Part of a small language model's weights.
Architecture: LayerNorm before each block, biases, tied embeddings.
Training: 301M tokens, 4589 steps.
MLP neurons of a small language model. Each row is named by its layer, matrix (up: input weights) and neuron, and shows model dimensions 0-255. Each number is 500 + 50 x the weight over its row's rms, rounded and kept within 0 to 999. Numbers have three digits each.
After each neuron's rows, "fires after" lists the tokens most often just before its 100 highest values on Wikipedia text that the model never trained on.

L4.up249:528433584599572580601518496479561530542478495476525478575512491434561532464437521525500564497526573426452461576461557438371617518542471504519541480517489539493480555466435481448510488489584441543526499448571451511479521532531418607482493552520542465554498489471453517490487555483473526502496426540460458482518491443498495429465538467539488452562418513542491581490554551525577409512509582500502436544512417555554507530442419519501563440473493541458560524451557568489470468491462510408423432462462407446567496548545528428463486507450417490550460473581493593519550489427547486489534538509597360425569447553490545428554453550492593516497451504463446517423451485459541394550487577561481463527494484471400410487546501460474506577523575557440488532534559541579482476393594464
fires after: " M", " T", "at", " ", "ot", " Min"

L5.up739:496519395540458506521467553536487527494502640385596388572523475558522542557571583489518473460531436548507540557521518427518504577596487436487521550448523430515570532437543528537466453538399499536545535556486458452567534508468494462536544430472500454523493561513512465505516507421512450532533531402600580502488557499539543529483500621483455500501450548555392534560472475547507483425535471459434526528453601450535493527497523537569480516540502490367387514507468529543444433411530452482480487545519431517494463536475412491574550572551472590493443509478537532553393491468572520489433497494497428467505406493435475539573493478450436546423520500469515475387574453523528520508582445506471494507489624534514515471496493507408439464492561442608597443450554553504545540474532441
fires after: " |", " Sw", " J", "h", " H", "ay"

L7.up213:571557516506437487499441547530516485478518502540502505520387568496478484546541537506507461537519523386500537546491599522481506577539607528535621518536498508566439532405495412527546466556450570482460466476440462492528490500458536521520456558411502433565475435570524524505482499525417521528606560488492508403451477501539566446488507563510481440610486531524667502507501533543447485561449512488409489560469596445502500436459548576475439448525562423573573517480479462491577518501501500486570439516513531460418511418531550443483436543472585581474472381456431377514495489412460520495622499484470522520536454560465457373486440540465516537474527491541577473433506477460525406517460484536539544373562599521412453524517481562495501416536543519512515508493493559480507426459530537
fires after: " ", " J", " M"

L4.up738:465495591589519515516464563503465484620498502498494467444497539535462489541551435559525541535493613424535592582492543449453617578427496439495438485518431459441575402469528463518487508528498550488483390349394541493463525475515482609430535473447522485467530501535441458455469484483465467534499574524407507460404562464535489472427534538512500594548531485537428465470537576468590547458548542493498552520552548458480498455479654561435525499427575536556438498530513424489587451466535557460542545569415561437517490448461489570461502478419433486458471440554487506469447450427468461468506590511505472548489403434499528529593522563502448449615524552433433512454506522512481517473469523521493469435504482523508525433484512456561499545552492503397586456501540475486472527465405533
fires after: " st", " St"

L4.up585:535441463588461478578540511535377451483570502538513489435537471555483414478459508444525591560450414502537528536553399482461512525510471477522507536471496380578482450555440525464586542532549516474473442461517557373536532551448536443514526507386406514429537533521460552466520550446481473511465541539521482497443472506521555552492471521464532504526466425450510529567461493445440525481607565512522534500498413397554459490497467431516536528529431425472570535445452521542455393647527618544583611528546565558459580492435499512470507453419530497528566510490444578504511513559504496432445509519587554482554488490572534494444472537462473418466558555454477551424477451512539533521483460390495488473501470516546512504433534392446435524458434477455484558492493374577494490423533559
fires after: ".\n\n", " |\n", "\n", " (", "."

L7.up401:558500510546576481544512507450464423418514509534495457571374508502527509488556523522551582538409491536483499554579582521472498557519555538477541547470518468591572498491493476517522505574460392541454431539511519547563504508519423482517506521437607453520542519526455519543570504538469500457466488464514540423665423441450518502526482520504504447485389505535438475620538526547512503500388562452508556476506500424598476460537455478517500518560471454508515518544560527532468494541606504451565612419569441442462501420477441539492576527577521490579548451478567427541474430544499495601545573536434513487578547495417558457491493543537462530541468444472551507510473363488538460455503501455493534449446563450422542454476469431380515439519545478527544450491506552572568408414551561
fires after: " |", "ch", " September", " Ch", "th"

L7.up203:563551482474443501464556519556506469517468569540469546529363480505513471537564508451523469513405468457462488455542420495551492568448590537570525562470483477618515505426497460565466412494648515361549462505517491483513424511504533475470488477548459406501540563531589526545482485466476528482537548460499451539454405448498496439477557486579521578523499447505484505506480521549524605491474483421528584490532439419496507573517602465483425476412465499549494461479448460397565519432473413423458445537531495432547497471470618510582578511433511471548471479518538502609620521527517529483544531430433467495501564584583509546545508545492507436530494489387518519417525537447463430500569518551389532377482532487464555516557466469515449509467493470501509528452481433455446440423545561
fires after: " ", " September", " the", "2", "In"

L5.up529:581522493551553580419536484485467539601525510557522379555588479518544600511487478573529540528513517484576468442480488427539523461479447552520454422506439460609526630489546496475526533484498543531484581544538508554520450488496477527497583533556469559554503527527512445525592492519483512547474452563561546430502495501460457506550623416535557458477517403585546483463522457496513475441491481528512604539621542527455394521488432503409566589494542469478490562400400471491446513458571533489561460426617480442499475540471572592523504500558534514451594445502450438546545471505451526515586513590476484443474488503594506489531513527490452493530453530417517561529458503539546376428529464455478460506470536501563517591455420464430406531577483557540417499502481548518476566502518455
fires after: " c", "ov", " m", "p", "b", " C"

L4.up121:558513472529524435513439531541507464502499538480546517488585462399514429426532546509525458510524499427437556589452556524511508496512585515503461549553515490576431498589459448439452449497494535437512529466451497486491570451519481413576538446461537485511531523493509468517511455412385428399441546438531508561486519456380548515515572518488442440547567483437527542473561431465414495470600511509571475495625486497553576529550444555536521463495551546608450495451507455533521566453452535426503439551502493544476395508516490415515573510487606399482517430486476459379582456449476575443547505633478443471495514562552525485583538521599502484473536462512583494417509544478508534485422471503433563490460539517512546453453507518514430522441543522526575515539591464413479393459419560
fires after: " St", " G", " r", " B", " g"

L4.up458:576456417509442536543409503482567507453506536580536462524495540544466379462454550565552464488485413531474527505450526515527540465563454509609494443563499436512566515575476525530525534498460562543528480551461459456495537480503571519468529418461347469523480586583478512430421570435466466501417471465510512416465527532376485476456544549489434541550481471469549588460459472475404485446451576561440581599577529464493508552480513501491549379436486582550474497476540535466528562536508456421557542475353544536582472589521516538437522502431479469501434567497519577513493528473449528518516493471497428496571419511606487515476474456472471531532460476567625456555508453508516425487492523477546515563563544492445605519559505457520596413516492517533470542587444506541439547461537460
fires after: " S", " s", "m", " Comm", " ex", " Sup"

L4.up474:518523574510567517434542511506484518476481564544611500521470393559466520536423587430419476510532563486526582457441511571456463492474539561440499429428578453484516541483460482521445434467493495569438481544447437469554454559464565532498560473552508487557465569530448578456502499510489415488500425497500579539517455540495565497419430504484385557585516503417440556505534377514460488489534468532572536496547554539602493557486473482500496498547484456457496561570539486403419455476492508522458493511528528541450510494525421402500523470407424567559427494493463479542526504475396406370584503517507444509598363517504518420548443528541458540540405559492541376441472516494550460460567401430377486524495565418459523474474504457512559514529499507519477487443470568522553520512500522
fires after: ",", "h", " Sw", "w", " Bl", " g"

L4.up341:511503398543447510526519375471427469434500536569463512480570501450427451566589435570501494567408619474454499476448475536392498510526519470523398497516474407522588478464491506453489506484454490549467485504405439543511525457587534655528491461442490591508479504527535506451484395537463458471427472450459442539528544477454560524469555532497443500531554452581462559494537484512426543516552494535482598541525456546559597526455505449565512391412558507543484595494549479581473459501433488524474400502434446392444522476499539485521518487518491528484488470624575539481545583430511531510529362473546494437549507434486518464516542476511457471534540450468495494473460537491487547481433517477501462527486546528375578538544568477473454427506541469435412530603527616487521556528519493
fires after: "om", " (", "m", " m", "-s", " p"

L5.up713:543466490492560466473498479491514469580578545549522502510563565459435580519470502481548558508403438417501545639535483374475532476509535546509517474448513518497484487471518529484503454498535587543416572439442528484447499505568484558561570537559517601506444413609417565405528493510398416504469555458521543506535466471491598571471495534525414428511465549486472499493502525511444478513534531519480491622554622545460602411567555606454496458490469521551487581543478459554491441529481468511561525501473556439499488511525501427590480528506462580432493437521458490423576567523403466441540497508567486494574503544548571420495554524496417414494483428515602538479479535528477479476562442522418520440500529562548438525491548509415472451505565410412498574518505432462579463459527512
fires after: " w", " sp", " h", " be", " to", " H"

L4.up70:518479543591585417437404434539545435554422554511491464472505499509479535446481463462460475524486608575477466491451482392483542542484502583534407488510456461555534537495575407504439491542461589551476512506581571473495559421545491524469535433504503546572531493467446493403440496449434470433450546511489440486480573565464454482539525500605409469467556479502523557426493519523402537462459517554530466550453508425426527531445501558423576553456500536417524530430414550486540485549491454450502484508499559516580359472579504563549483547566440539560423404502550614535522581510564504501565473553558469433416481512404488520493470565453449539477579440514551561530518451525540463538521499477420592471431539542560529430480501525435493435486538422424517520509542526530557576493512549
fires after: " S", " ex", " s", " h", " H", " imp"

L4.up15:525577490497531484444450446489498518567412515462516479514565517503434525567511543469517564601491585527413575405514428601514555520494580533484445453533556548478473485536503580555445524432480496534552516558460529465511500437463545615524507522583483556470415513521414541597518448473401439457409551479470464559429522436496461530468550457555453537521543511539485445509588407446501467418533502484486460462495513478535507546530510424383529556495478459485512463548423528572500522495467484417520521506502485511536531497515513562494418558466410464501474490490389530538603629460460495480540525513443480404523459517483581476514432453479478513461453526442497530352529470539544462471459553555409491567522503589433437505515418458420450485549492425385479470428478491420577590575532431
fires after: " |", " G", " g", " th"

L4.up68:590474565495522437434386601510488467535488584521421473572385438602450440516509594522522447523483520360555546522371497447501574485488436587467364375488561598457494485550477465446411504469503490496516434549450526526493524566443483455497505562522377525482534529495505481501506571440486531442525484475495502464452625581482457500497494495569450517462518538476501514510478512559554496432493426524496508516615512474487486474498491554475529483547562474435504486498456562505513484481584493486524457559508611532535487617496506562473562585517485492536490537511491502507588470534411478471470601468473499507570423475532556452500509471574432415625457523528515527568537500446503452485481550462397493524510470421588411548484524478430423546538457540471533513533521445459549445574543480
fires after: " R", " d", " st", " ed", "est", "red"

L7.up449:509409480472583454430452488527455485478446486552549462450522465469554479464540429375543443496476535592560537610546578440468445516534616574571533513533507424505495500499504398452498451504494550520540451493405559458502545543458449531421423553456568513560453579446419582435444597460451547521542545530458470437523503499560578530495572474607468513546519599566462487378506496539561495549485593481511519555560441452509538515519592559443444507461530499487529454531421437496520506500454516596499479581544488505561486437543569407446464507454480611569539461588618522465466531534512559487570501533376441514440505509475450477475487471505454485490460508484459517504457535528564487495532479405526450560570512492483463608478460484515535474440428511442482514468447499476588574498519578
fires after: " (", " comp", " rem", " s", " serv", " was"

L5.up392:492492539538527474529563534498438554539510610517506521541507530574503549530582541490433483491503526438511445526461541545499528552568548557480471559513456476432539532366472520455436562481489576402503539549445546539425544512470472602532544513545471493485522597547469655535508513463490512475487538482523541513436500582436583482503475519497484548530498502462494606478501552501477592536427570508524550513541587456550506391361512464552461576455444512479518439552452512476459530554533504467525483454536521459455453461477386553477542437487454463584475536512519476531519446404468467525516492494598516476483488522495568445583587544581571456426396436543500554519382477385427464477478477543485470439564616550553442449453549498474504456569593465480567527509564396518442446521592477
fires after: " M", " B", " May", " the"

L4.up442:554519475480510558418482492515538436466546492525433478505477508464544485557510562487390443446438471501569539556550507535587498393505529519457504493558468493491462465496573378470533540565492535459575536501447492525450434452544445527472456438520522530498452530483560565510585539527458457492472529472427486555530564538468532568518440388475458611432524514490475580442420533531453527449478420432485463523544522462546461509474444558549497511499447547562384496463380529518438490539447577514489469570599472436544538527463481495508560536507434560428565468466583528377567470496556492438607519517457576533522473384530537434555487532573549519457496493441441444459553510445521422545438541628484500587472445437445408503478437437501454560596506496499513525562481505501423466432445381
fires after: " ", " C", " K", "c", " c"

L5.up639:500474491506527543504518474530444408571492534501463508515499485522488476525490543455541453469530561489486474482502544498461489503526438564473372537507470486530561546462483572523457523485449536415473523504589565480580539438541393583531573595438483611476496537547463518474529447518413529497464560437446429495525602360512542501490565513500399494525495534559509521500530466458455415517558563551513533449587402403457529453439515462546495579488514445390509568446520569503472543566478548445540492558464494535525494456564409506583471473557519485550541459481576538471577541454542530558569465575586454507515480476564431492527480511508536503403508520391588449481470472456509371377514557487461570393423490443411462496490519536505362495535485484459451453516427540520597497572521485
fires after: " W", "w", " p", " P", " o", " Al"

L4.up586:390534550544538541576479473507492566443500547585575417519504490512519550572506635458462514587446583520477604470471527512548585598488554577463515457439434438462572448460574524481435516498483495555514548562535524526506397487516534560508513426548515611527458521516488502588492507463436464533389555500503617480558490498533509464530459414498424496416545596443443558529553504500509525390486442482483496543507480497469506522463576491455545448525461517439501535572506464514477444495479462453491487470557551532540501458444500434499501412468475559439545355566418501484445576585538479534538512443508411359579467430531490489470498554496548451483561523575534514446497547525650534495463513512413457551497513529517537527429578549472435481533525444470498396460482534494514464532566479
fires after: " |", " ", "H", " H", " h"

L5.up334:485497614494621580468466458568509438500494493494496498461486571516466469556502619497539438532561449554460525615492467473457468435599512526603472444482463504502478473420488380478472458478525549477493522406464486492450520521584584550459575479389469453528570455460553540408530466416425388413441478493441440459437473631595464565475480494462494461511531532489468470548481404396486574470559545470510597506536486451554470570477487538513424455536531515541514528601518535484537503442558526496454563463476543434505474412458535544477488466490559491533486442505481541474536528481531446559576471507523456488513398496479455490524387535465418540477550471476622473506461473487497527589444474559479502466516586483512558452500605532483493545569439489475508532489454429519608564431549454
fires after: " s", " S", "un", " El", " rel"

L4.up756:404486527464485507476437406525457455462538537559445477463485588552474574448498515534503444538495485461475542638499508480432630564503537453454521473510468534465510483574422510485423552464557438547543412497421509479497420491505477432500529443425459599536498479521469466521421526541404525429499528483458485523502559450399538518504497460515424514427505533502534514545576518579502549524505505546427553537440489389443447448560530542445466490520409438524539507632587433520551557468466448463458447495454523465455466457567469471504422454439451526484541465509532642506526565501537488459575563533459502494547538444496463459473490559401520444559428519525513423503518514596579472450512485607488455410545622550485533526514441415477447555499439415448454527519569480536567426550578479
fires after: " s", " S", " was", "ail", " Ex", " ex"

L5.up116:525564556541481547500503601590460441473541475620469412537519469426527571572548530432478467492459464483521559530467475558539585533543464519536435445448560373577454509476506453501472453587502606519549447516555574514513507531542504571520453463477523484505482519524469582554519472471417519482529521505533473511430548475496521524489472498540553481523511535597509566613441517495502461511537509447436436417412551490531397505544461543522496565509522574500481532588431492467565520420490567497427413495586517498460579526504475484561527558459526557497526378523433520443580464552477455520631510597398483612523429511500492504471419462498496521438510495405544505428545443463483372574488552476516548514458489525426507450444433504510392501503441402448391476526462504513423496502547466
fires after: " ", " E", " his"

L4.up717:430387495626498462488435527534490532506446523458546536465594479532430495527481440496450468550536437357481528531428573454474594488544506637457567511511590488631545486463400434552479469618565471510551532413507429519512499504526513573543425469528489490415392496651471453506450523500480498569470568405530501474414560499460515494469514494480509517431520521514501582568503578493476531493465456497536452560545444474537397480534491528469451542509557434544550556486549508455503514523523469406445391496534458426453596467482456513493468510529383474517537530524450447508505404480435545495461414581518540516445482486431534529461566514543547441571448520525481458468504446496403526536483567474513531608516535439499536521496545585489543511514574502430525532521499480517473450589476537
fires after: " the", " to", " B", "o", " The", "e"

L4.up268:437500451544517497533491541562455520589428499576546557556464465476526499474479482551470543453468588505479605459588538549465396602522613556533448501638505520460539522428453464454498477441476522516405499497451516563508450438530457443521506489442486503470341577608467499539526546504520485432527496525409557464523506472530571514466512568559475449478532450488458476541414435538512470470482486560538439609518534500524491444452403513551490522480513564442439558532535504517497435509527500443531574611432507467546434482442518447455415496500457412482425490559383560342441507465549482591567395469486469506452461514488471520475455443474479554530591505494606434536396410516466502563441486496517536451463539516551472483513475562517491419545477519567475526551538487569482485454486479
fires after: " W", " a", " D", "U", " the", " Rep"

L4.up443:542538440442512473491562433469554472498470501451522423527535508610424452585511557519452513522459473602530587507528474463481568573494415548480472497457459476559608537415438461458484392439505403617493474487507475434490567492519490571528494500519572492538524444503557501514484546464524477508568516423377619455372508454488475478462469453448564571552405541486474468501560509649485517481493436483519454532422502460579576576462494529520497495526437567472437483556462547436549455508538595494434565520410458493515542460489480502459520467537488440523528383534501457523552552521502461480515475473427523467459497505490488489474438541506469581497561431522434525579507439441501496544523561524498537544542688515436543486459534601534478494424409513533484418472459442483540459448583495
fires after: " J", " N", "J", "n", " n", " G"

L5.up522:484491520507514532532571567509394527478441499592564530608538475474401536580454465478484444486526498556474557503533491473552484501488465553447518455346527506492605554497446573512473509528486492526633447555452492452500528555458572507580481482489444505439472575500434579513513477484440494546513540462456514480528582500468556523487518472598462476500501586479553509494467495521477494462515568489421530506499504469485486464468404566453472457466488486462480533502474455567475382520628492407453547501585416611499509534491494443570447586567514507437514415582560534514531558468535503542560456503510403424428483497505438455525545491592471474447598447508486557443536523538515491487522533590550502479525587453440549496382397535476390450474431543467581524479513476531547404546608404
fires after: " U", " I", "J", " B", " K"

L5.up527:426463521421571563517585553590557513532507434476485446578460440484535446543558586551463449471508447439544561515510475549583491494517537545484524487489497457506497515531547536488483473471529509496539460591498536498469503521581533535506520536478468516524476479471384499504549459456439402537435556531452481581492534476513415486492495500437422551503518561525530534480535555570534479547509498448484549509444446532464412529423380511500447549530509521530456465496489520410616456443546506387629507470468460617429510461478487556511530540573427456498549521488499479526507395410550444479535512553567501492551458492543521420597547545556526536487459477523613527352585542519466425483518559626551464507570571546488444547449475509465396571545587545509423591511461455573443522550551427
fires after: " ", " |", ";", " T", " —;", "):"

L5.up375:524542575542435526472591548567435523571523400501442520467542611538504570512573480480442557482579516535502473542523470542409453495593521415508571484449502517603495532431538553500536384537580568571522462529533537447464478542490545444481539515436420420482518523509516531457414498479465455477454532506415555460492511616413521462471444448627498570490488517388437449508507519487516507504536628555564540518602509498562465506399417570409499442481466485506506646569558519447465500523532542433445469471587484567492420418498516529504563500513551472495592455500535604548515558555519526565434493488491484394491499461563438525536521505485453514439501481453520462501465501531487531467494529529529551448438495463576479530502400466502465477540453543453523469503598425437500545512462586
fires after: ".\n\n", ".", "==\n", " in", " In", " An"

L4.up159:551507536482509493549435497498460493516503568465504508500514543489420487425576572502559443554512509539546503492427471475534508464576533591482414474582420416501510493550614489520449419566434411567460541568458460418429531447505538505542568529466465547494421481496502591433559498500477511469442494514556525575524541477493483564540510472636507572416534392505511453520503466539506515535532607471525524483493474508499511480490542559600485465445659514407556413516494648493402453529584498443563586528605544463516455399521410442457493544465484449474503466489408560524579551540493543544500420556450501425498461475473507505575480541506543451543460512546546483468499495574479408544485533553448602425410498469502484530509486424516502589521511489533485414441453505453468585510496490
fires after: ".", "p", "cc", "om", "A", " a"

L7.up417:456452573515505599460459458549513430466550528534522479465440495483496374530489592432482452489568528479485470449512460498536519621492491581612459549542429523504456505430514458516507510544437468554425498481531447433504506555521586457458488526425408485563478599479460538565563548481452506524568514554520470459473515507452628485579585447493485398471526414565549481493437448505423526552463533521494527542551522422467402564479550523455416450464528597475529500460453467471476425499536539575551498531466570432474487458517536463537458482550447533463420476533494505564469602445496576530465552497444517439435469548491482483473446476395402486556475419510468585484439536430530524542553434482558523361534508465453462650452467470455475451537522519467455584523501480395576512493445504
fires after: " ", " in", " con", " end"

L4.up103:580426508525550483531492566445539379452484538519503547548466531541458422447532512577509469491498506465451520480404505449450452492553530487520517561480463498535428490406579442481426509570540479428544408490476494399372566474533456514565527471461386488484502488515471546430508526467452523449439455574532451449554456461453510571506553518520495440496518467505615457567463531581565462513475528558482542502519510426495565566455545457537471524550575540470499505504445438397494500528491498520577396455502546507537477452573518534563494653536594556466577456458486524519421545456523517569496571510357477537561448538537543488466413563557487437496401391533494514386440534501548465605464520446434501435457560482569488534535520547483476491533391540487562526495456540506541423465542529
fires after: " M", " Br", " in", " inv", "In", "ch"

L4.up588:573475532657551609532389521541512436515524597498532484453504507469434436553568557502578579421479571520538544488377503494513524505478508492511529562488521516498416564493456523503474446464508521525576545581486470451554622448473488505544597545609481491524407546589554469499490551461476457460460492496511506461518535443476499507463623482536505407494515502543500461545543489450432545517515521524425540529465505384556525447462479576515525528439638605361425528529527567478473511473551506527494475480523470472392486591482542539414508452565490515497536538506524499465487447530601516456482490508543565534377432520479433434498502567492476429492458496566519401554522438557519461491532459447418566433507577479549424540473514475450455584453417507453508473513513469477458509459540551
fires after: " j", " the", " Cl", " with", " cl", " r"

L4.up509:528475535491534577467491490442448351557487458485520502540486457486499531384483522560570571517563497472552560536517545504468435568492490545419548464454499543553480524473520451470567469541509630482407529412567459419546560455503477590503485495535478541588396489464473480362518566474526442477517481474486450415500508482485475366434619520530387502526467484503467467403512532470391577498530448509469469520525520492479457423457491594496588448602516500550434496426479435561512570551490531492455423502515570449585519469494509546494483572534462447516585509445441474519519535465452487423627538524528482543523415524521500521487542461539480495505580507618528470520586453464488426472553520445480561564541478553465516511497550581525445514540476481466561461503583507404573486433465571
fires after: " st", " F", "b", "for"

L4.up549:461561501531500413444415507433442527496476465458552461446562491451485452476443473548418576559425554540542481536555543409459500620497543488496521487488547559527536507439546527450452478611509584519565487506420463477536527403512499542470596502504543450499394437563419408568504456407483424555466533460453480538517523580507431532464488524580487529464552534594493498590484369503512531567490568472453564474505475517495589566490442615504569512429533488508551510462523460542484385450507570480563537556468476486436461589481466492612460536489488505527456537469439477383477484462462460541517506506599560464496504504640481502491481518474528527515515501454564475565552487475545430565460501431470494492563582470563534475439520600419428482566527532561468467532420510554605546510520490
fires after: " a", " A", "A", " D", " ind"

L4.up589:455546554483530477482501448534577537472470576512552463521601487488463442509534462530484544602448468506502504460558572544438533466538541618513483567534485456421509491459510542412491526509444433548482523557358536539476435467484497423473540443554500525472450530411516568536463481497489462536521541476459480513447510397481473441488532529558465550451524487425476483486511493584448472522594385569522523539476462451606531477383481482422509497492440508444448530519477433448456376441450601419621463483397469523384438517431461519513462569476573433533466572451544496507468424484441504488507405443499490474520483552527512561539522619532529478529490501525497558518472478609534473467397532556476490560535564473467545443460569539445525456518566401551477498454550499418645484468516519
fires after: " g", " G", "ig", " s", "st", " C"

L4.up607:474470436504632588480547495459444514454504576450538420520449564554481411505576556439491534485468511453455561486450462549511505474413491523528417550500503561528452548408504443537552510523480585520602493468467563508586476457416432492511469496547484524467491505563498558584486411433488495558489491555465512487457550518448442592438537469491530534424530519543440493550471423512536510483528507452504530460446492501495567545366467502537397410442512512496505506448407550514501415455514504481609525541571495486410547415576420471557530525466474480494531375524501479499602528393509502472592544412453457470524516469539525388480400551596486497481417464436481532418501545511458523514561585594540583460533494465429459511460518562537527556613529509455530548546572477534445538489544474
fires after: " k", " g", " G", "ouse", " p", " T"

L5.up124:510485485504478588526459409591515496482586561477514505519579638477514466490499502562519584447479513519480493568454560511585523463483470512467459415478475444544512505478486565495527553579546550473456449492457583495482452440591550520490469590498510524450483602560472507464504452532446499484445532485451528500403552414492514440516550562479502459536505536521531408543532459553476487435450437569492488529500566381414530459484518499512499655423494536513462506466504536416456511529525566441592396528561498451381560487470441464556530562534538467377472362545434481432470482506569540560583446515443382550521428499533459399440426497591555476512482468500484508473529492581502519560428521599509523492508502435491489499452577479461478568453472513537507543493418436444604494479436479
fires after: " C", " E", " c", "y", "C", "A"

L4.up446:537434505610502595500487442511496555454474410478498500416618606518399554530552570468646481524491503440425519526487477519396535564551535508520540504497501468501440574445545477510484428452497439513439459526524583498422521473485432559548494506501503459416558561668532599500537469545509474460458562446495527478444504430478470503517521498583503502569433436551501453606539493526451459468496506460539589458519432467469484523565577545496410475441488503445480575526494508541591485497529547501544491589444505433498535474548494533523477435491527427463584473596446578502472488545538450532515560557532537445544485573598497432469383497475523462439484416476607524436433423514542467467535440529508481450426510478430488539494480538446505517569448491442512524491455583532623517554535467
fires after: " (", " /", " |", "==", ".\n\n", "==\n\n"

L7.up298:591545473385553474531521562490473442605570463519513499603525464439490529544536445576536594384453531494526485521539490511521485576559560432491430532408521492444556479488545456588489460518506465472607495535541476482538492494565438405477445490457464464502468568543512457430419499446502497499536497446454465426516525483487507545420536425506533460427586533612537446456440425418456519516500539492433564577449494510472543507510520444519605463450468556484457497475509489548478512451521495472471456455510460470448509564610539426527442545524488462629475515563603468565558422506530603537464508471483414443457431600476610512506541607520487507479523490474556566510544477548497471519480634465525445542441553437555478489444419459524468560497554526422478534545576431404495461491560499
fires after: " B", "-", "re", " U", " F"

L4.up222:529553452483519511435515485463392504448463488615529519452500497566456588525633498521503499518488438561567562484460439421523483471606522665456389563525431537459494469465481477465485461457511470547504388546531424427469495389535531443528492567468422555440500496525543622548523512538430513505554518526483583540488529491525480563452504475486554458543485452462447531576497464457567398451449468492487519472461558457545597425465516554552482507562432500489476498512520543440432526456511513505483514470534447521472521583494526483538476439557406568548531530482561522447529418582496498521546551452430519421590472513475417502460438521588599560535452505419528467397539449550502508472510466469489542445571552447501497439341527510597473472500493524526530533483550438469562531599534488
fires after: " r", " R", " N", " n", "lo", " rel"

L5.up576:521472515465489442513495503568550541569538518489480488629494476581462433471490547451572492542540579469455487567432506534478483533515542591449441561405531512551483519446557482539536500547492508501501467600456513524460561445574485501567516488510510537520471474504506492501631430492442484518543420538497569555366561563497490547465518511451469531437501521472453493499438508519548521485558496515444482521512529429484518597455399448531453532573551566565415535490481480526540425569577550480547561529495488556506554507570470541534471510469432542455567480428514597519507510429462456532463543469523478398455486399472505571504401530547367557556488468493395585522507480548566474590545521521583531507459664453443532389463447431496467532570358532462555482431456444474471474469578530
fires after: " K", " ", " M", " Ab", "\n\n"

L4.up478:520470473389484514397460392528530462439464478502459475543409499436571504533484571531518528570415521573536546443369572463552489564499480493517416480466599440529525467480520523550559513585490473556494460460527523591586480465491536557536546565548489543528416528575459521517458521562414602496539549478453552463467567529477469533536505492551382566559513473585521551551450509488541439415480395522499541494509527487493559518512523479486421577487600518544553538656570573498471527565515523516500497510548496549436557465539447419520436506557505617509453422539408572454443492520466547493459519540497507517534501472458522547515553470491574545547541548461455453478546514500537463494559581505499476492444515489479439512506563497561457660603429535465532634497464477495553475480557544
fires after: " w", " o", " p", "ra", "u", " W"

L8.up683:648542457481637524506422465428513445547563485523549511505556473504532477563503538509518504545470572589516557537477604586518518486609588479627459506468441449588458489445516476511391563468494529490529384524465404539470514494473468543507426479545553510536505533551476546533489521465436584420489460448474548452489611562430510568544506452450527444519613531497536501441503495459503427495494421487484460443468515511548582490512498538513451505537465562496417537587532450511456459538448537506494549460489483522504467466489546547524538460437528624563554507552530485452557435531510452409462497459408486498477478535530491459485374549488541507432488439468470494402521434510525408597550470520460484490482512540448459488490577598500429488581533454489460433544410559384423457545478547
fires after: " ", " /", " se", " ("

L8.up315:616466470473529582563440543539417555566589558487510475485525547524480515566536525504528566485427547565407531593511523551468494472481552456579654504550454450539487497514429475531414475489487531494570487491451493458506454526550530482519461555458410488468493412518458532396477441529509517499519533419533434497525508496489447498514557388445614496453512535518566413490434475484357516506527536502530513546529523499566538546524407536442441432558539522534477463469455542466597433500458483566518486452553393509538558450505449409455456504503554482523583404606515526451583493545492478460505535501527477407509469434604523447463451656554463446498502506448440386411502500458474441588521449517478495515516585551573524538497418526444507527512459456430473538446470546524461546496520469
fires after: " the", " ", ".", " e", " on", " j"

L5.up82:605516577547591503544496546506479455456483616454539493607560502384486515566506451592426559515450545586442480517448512495380509495614468562586558577530506523508510524474418442572450472506621536519559477453579524507435500574440525493535572507432390543440384455498518563534522494503448595415434512462477480521507490542554486599452522462539486462429389518533463506510608477531423471468519524546436612506508493502521521514481526580393518447450521509566513506470473575532449481470445470494568485466460470529494426544531535544510571463488504550522448449511475486544546449514527564537493462451473528506594550514550539553583437573446431460515493553554547453511500491526497512421466462506475419509500528490545580567481537461459535497542586517523539613492499453473465555451566406
fires after: " the", " m", " T", " M", "th", " sp"